From a checkpoint of a small transformer trained on Wikipedia: width 448.
MLP neurons of a small language model. Each row is named by its layer, matrix (up: input weights) and neuron, and shows model dimensions 346-409. Each number is 128 + 24 x the weight over its row's rms, rounded and kept within 0 to 255.
After each neuron's rows is what it responds to, as a language model described it from the Wikipedia text at the highest values.

L9.up1664 [127 141 101 116 119 125  95 125 121 169 126 139 141 119 115 151  87 116 146 151 113 162 113  96 166 151 144 173 131  93 134 149 119 139 109 147 145  98 121 155 138 100 160  83 118 158 133 138 151 148 143 179 130 109 169 146 166 158 149 162  89 114 137 157]
Description: Government and legal offices

L4.up309 [121 131 132 160 142 128 173 112 120 125 123  81 132 163 119 112 159 153 153  87  92 116 137  93 170 158 144 142 131 107 138 105 112 107 122  99  67 181 114  96 150 134 162 128 144 148 143 157 146 168 123 118 169 165  92 151 115  88 139 151 118 147 105 129]
Description: Parenthesis and initial fragments

L10.up642 [114 136 128  91 174 153 116 119 132 114 115  93 115 157 145 140 159 114 131 107 129  97 139 101 124 117  95  97 133 142 138 132 143 110  75 126 126 139  91 127  89 112  90 156 104 155  97 147  95 128 146  93 106 126 161 109  99 140 114 137  87 112 111 138]
Description: Word opening a trailing phrase

L4.up1105 [120 100 105 139 128 153 115 136 144 146  90 120 155 133 131 132 121 127 122 112  96 139 130 119 110 141 135 129 112 131 146 129 140 110 139 105 126 137 116 149 120 136 126 154 156 157 147  95 137 105  85  88 144  84 140 133  72 111 138 119  73 181 108 114]
Description: Loss in result tables

L9.up930 [105 108  87 107 171 140 142 118 123 145 157 118 129  98 142 140 120 121 131 113 138 181 128 136  97 157 135  80  74 124 128 104 144  99 137 121 145 118 180 122 171 136 143 133 131 141  73 101 146 110 140 108 119 114 141 175 135  96 162  90 156 142 118 122]
Description: Copula after subject phrase

L9.up1512 [104 116 156 118 158 157 132 121 144 119 141 137 109  90 185 124 104 109 133 130  96 139 130 139  99 100 138 138 142 161 192 100 145 103 160  96 131 131  87 131  95 165  78 119  57 126 119 115 113  80 146 147 140  96 126 124 136 117 131  83 124 170 103 107]
Description: Clause-opening pronouns

L10.up391 [104 155 159 136 131 126 155 108 132 129 160 122 117 106 128 125 172 118 102 127  83 126 111  97 168 110 109 134 110 138 132 132 118 137  98 192 103 151 119 183  87 119 123 119 132 127  93 122 126 142 129 135 148 134 111 150 177 112 159 136 149 110 106 149]
Description: Currency symbols before amounts

L9.up1682 [126 107 100 140 122 133 160 119  91  97 154 169 149 136 135 143 128 146 153 112 128 128 153 178 147 104 155 128 157 114 102 148 147  68  95 125 109  85 142 129 142 155 143 144 131  97  79  93 144 143 151 107 152  95 118 171 127 142 149 154 149  99  92 112]
Description: Numbers in data cells

L10.up12 [120 117 143 146 124 133 172 112  95 102 109 118 100 142  99 120 118 124 137 145 144 179 123 170 114 166 145  87 156 157 138 121 123 100 146 144 145 146 136 126 139 157 138 112 165 135 139 120  99 114  90  99 138 158 111 133 163 133 103 179 122 145 177 119]
Description: Split word-initial letters

L4.up95 [140 103 119 127 125 133 112 148 141 110 115 129 126 140 124 129 178 104 161 141 131 130 152 132 113  90 167 137 108 130  74 142 129 148 116  98 136 144 144 117 131 128 120 119 153 146 119 122 144 146 202 100 120 118 134 182 107 148 163 134 129 135 129 148]
Description: Leading digits of numbers

L10.up1457 [167 147 161 120 120 169 153 105 110 124 108  66 106 138 127 121 106 131 108 124 165 118 116 172 108 115 155 111 101 156 125 121  85  81 139 120 123 126 102 140 121 107 123 121  79 134 108  88 135 139  92 155 103 141 128 127 138 113  82 125 118 111 139 103]
Description: Clause-opening subject pronouns

L10.up1042 [114 147 156 122 120 149 125 108 102 138 124 129 164 158 134  97 156 165 122  92 129 146 147 185 142  60 128  96 138 125 154 115 125 163 110 142 116 133 148 179 109 157 129 110 134 147 125 141 109 147 123 159 129 101 159 131 124 119 127  91 149  84 137 136]
Description: Noun-phrase continuation tokens

L9.up942 [111 109 120 122 109 162 114 110 179 127 119 117 102 104 140 153 122  87 100 136 162 145 147 121  89 114  91 154 157 126 125 142 128 143 137 102 119 106 171 112 105 137 119 134 121 120 126 119 111 108 114 115 111 117 123 113 111 116 123 114 148 138 130 138]
Description: Boundary after proper names

L10.up1737 [170 170 114 123 108 182 150 122 135 111 113 172 155 150 135  96 135 139 141 125 133 101 160 108 168 124 157 122 122 122 105 163 157  68 162  98 127 135 102 147  97 157 117 132 104 155 106 157 104 162 148  86 111 118 120 151 119 130 141 163 166  91 176 111]
Description: Numbers in table cells

L10.up792 [132 112 138 143 140 107  99 115 143 128 135 138 123 105 121 162 154 100 104 132 160  93  99 131 146 114  99 124 127 154 113 163 125 143 128 147 135 117 171 162 125 117 137 134 106 158 138 122 114 129 135 120 168 109 141 129 138 100 113 122 130 171 150 104]
Description: Person name completion

L10.up1368 [ 94 144 159 135 115 129 116 121 161 104 125 115  99 107 110 107  95 148 146  81 123 153 117 164 137 128 162 120 153 135  85  93 137 148  90 124  93 107 104 121 136 125 131 102 134 111 149 128 113 120 114 118 119  91 131 133 141 115 119  99 185 133 129 103]
Description: Before a number or quantity

L9.up1171 [127 113 150 138 126  92 106 125  96 143 115 128 143 179 158 139 154 134 131 135  72 105 127 150 127  98 121 150 163  95 163 143 134 139 115 113 112 108 124  86 158 128 122 112 130 119 118 121  97 153 109  94  98 157 125 135 133 161 113 134 135  95 148 139]
Description: Possessive apostrophes and word fragments

L4.up645 [ 85 108 110 115 161  84  97 123 129 165 156 136 176 112 112  82 168 114 120 138 140 106 142 118 116 154 111 101 138 140  86  99 144 108 143 111 112 140 162 154  89 134 131 142 105 117 102 130 106 139 166 160 105 149 139 100  97 151 215 129 152 109 135 122]
Description: Mid-word "part" fragment

L4.up307 [118 136 117 136 114 152 106 118 132 152 108 110 117 126 156 140 132  80 123 113 135  75 192 111 132 106 173 118 102 166 137 133 127  98  95 169  97 150 150  99 131 142 128  97 159 114 126 146  90 143 125 105 153 144 157  88 121 108 141 117 113 133 104  90]
Description: Sentence-initial quantifiers

L9.up315 [134 163 145 148 105 130 127  84 114 104 117 139 127 131 156 144 146 113 130 110 114 136 131 132 112  96 155 123 138 146 172 156 152 139 112 147 139 146 137  90  97 158 137 116 139 175 139 147 147 150 157 130 174 114 144 164 152 119 113 123 136 107  78 156]
Description: Infobox age parenthesis

L10.up1095 [ 93 120 153 153 160 174 129 150 172 117 112 123 151 165 115 119 111 145 134 109 127 151 148 144  69 121 130 170 155 164 134 141 185 176 141 139 138 108 136 148 114 158  80 147 111 148 116 186 144 107  81 132 119 131 138 121 141 112 121  92 121 159  84 134]
Description: Narrative action predicates

L4.up346 [107 115  90 120 144 114  84 110 174  91 127 158 111 132 144 124 168 135 153 124 143 100 135 100 137  98  97 114 120 127 108 120 126 164 145 127 105 122 146 164 158 120 129 163 111 170 163 152 123 158 103 107 157 114 106 193 121 164  73 144 105 157 141 120]
Description: Clause-opening "when"

L10.up803 [108 156  69 112 130 102 118 133 107 172 124 105 156 136 128 144 123 154 160 152 122 150 129  96 155 134 123  97 145 120 114 110 116 137 191 168 154 126 168 132 147 180 123  89 157 161 139 131 119 119 109 154 120 143 120 122 133 115 150 121 101 142 157 141]
Description: Word-initial fragments

L4.up217 [167 116 144 121 127 160 157 109 139 168 158 162 103  94 127 125 117 138 109 118 133 143 147 136 110 148 171 139 149 160  78 124 119 129 112 106 112 137 102 128 135 126 118 101 106 117 149 138 147 119 138 170  95 129 126 157 182  86 154 151 108 101 169 164]
Description: Anaphoric pronouns it/they

L4.up1386 [123 127 105 132  96 122 107 184 154 188  72 124 121 128  58 128 140 120 151 137 117 124 133 126 134 158 133 111 132 129 105 141 103 143 121 139 135 131 125 158 116  82  94 134 104  63 100 127 148 153 102 125 132 127 119 165 113 157 128 113 112 132 103 187]
Description: Mid-word pieces, party names

L4.up318 [ 97 157 134 107 149 154 168 113  99 146  64  75 138 126 144 139 144  88  99  99  79  97 137 138 127 162 113 142 140 170 110 165 111 141 153 124 135 165 123  88 162 118 111 155 110 153 117 169 105 136 134 108 150  92 103 146 125 153  82 116 101 156 144 159]
Description: Word-initial "bo" fragments

L9.up1723 [106 176  88 132 147 122 120 160 120 148 108 113 146 152 162 176  91  90 141 148 128 156  87 138 128 116 146 132 151 118 156 163 157 107  81 159 115 115  94 145 108 126 138 160 145 132 103 135 127 118 136 138 144 130 129 103 153  88 145 102 166 116 119 135]
Description: Quantity-introducing tokens

L9.up1784 [131 134 152 132 135 137  96 133 148 110 163 172 137 105 151 114 105 152 138  82 116 173 119 111 151 130 148 165 123 166 135  81 126 162 140  74 136 129 164 102 139 111 128  97  97 123 158 152  87 115 131 121 170 108 132 149 137 146 151 128 129  93 127 137]
Description: Modifier before adjective

L10.up1779 [117 135 137 132 134 147 128  99 136 152 121 106  91 146 130 163 104 120 121 161 154 170 123 138 155  60 106 133 143  90 133 114 148 108 145 128 120  83 152  99 141 150 126 129 133  94 142 135 101 123  88  99 138 150 114 155  98 139 122 162  84  70 119 135]
Description: Table placeholders and markup

L9.up564 [112 146 118 136 168 131 164 115  98 133  55 120  75 126  80 134 156 107 163 116  90 155 124 171 141 133 102 137 118 130 112 105 138 109 148  74 155 105 126 146  80 102 117  93 119  98 116 117  90 117 146  94 136 133 145 142 157 110 155 142  74 108 118 106]
Description: Mid-word and mid-phrase fragments

L4.up848 [117 150 185 149 137 145 143 108 137 116 127 149 120 146  97  95 146 125 116 131 138  95 158 102 133 146 146 171  82  89 152 117 110 138 123 139 115 116  97 115 133 168 131 103 146 147 123 164 112 117 123 158 127 151 101 128 182 115 148 146 100 126 130 104]
Description: Dollar signs, sentence-initial In

L10.up1081 [117 134  80 138 139 123 149 135 107 133  88 109 114  95 155 137  96 119 111 146 144 139 179 107 130 105  94 192 125  97 101 128 150 147 173 134 135 149 119 111 111 129  95 111 119 152 139 140 110 153 112 173 136 180 118 122 140 126 142  90 142 170 135 145]
Description: List breaks and word starts

L4.up782 [140 120 116 175 123 154 122  92 186  98 117 146 111 105 113 126 154 116 100 162 147 132 146 120 132 127  92 142 102 131 167  68 177 108 153 133 114 168 158 144 104 140 126  90 159 150 118 122 132 106 141 122 128 143 136 122 191 108 134 149 121  85 105  83]
Description: Large number magnitudes

L4.up820 [132 138 149 135 153 167  84 141 166 150 135 164 123  80 135 111  98 189 156 107 136  96 135 108  92 133 146 145 126 136 122 124 151 106 123 147 156 129 152  96 149 129  76 145 105 126 125 117 125 140 109 108  96 167 133 117 146 130 124 140  64 163 110 116]
Description: Activity nouns after determiners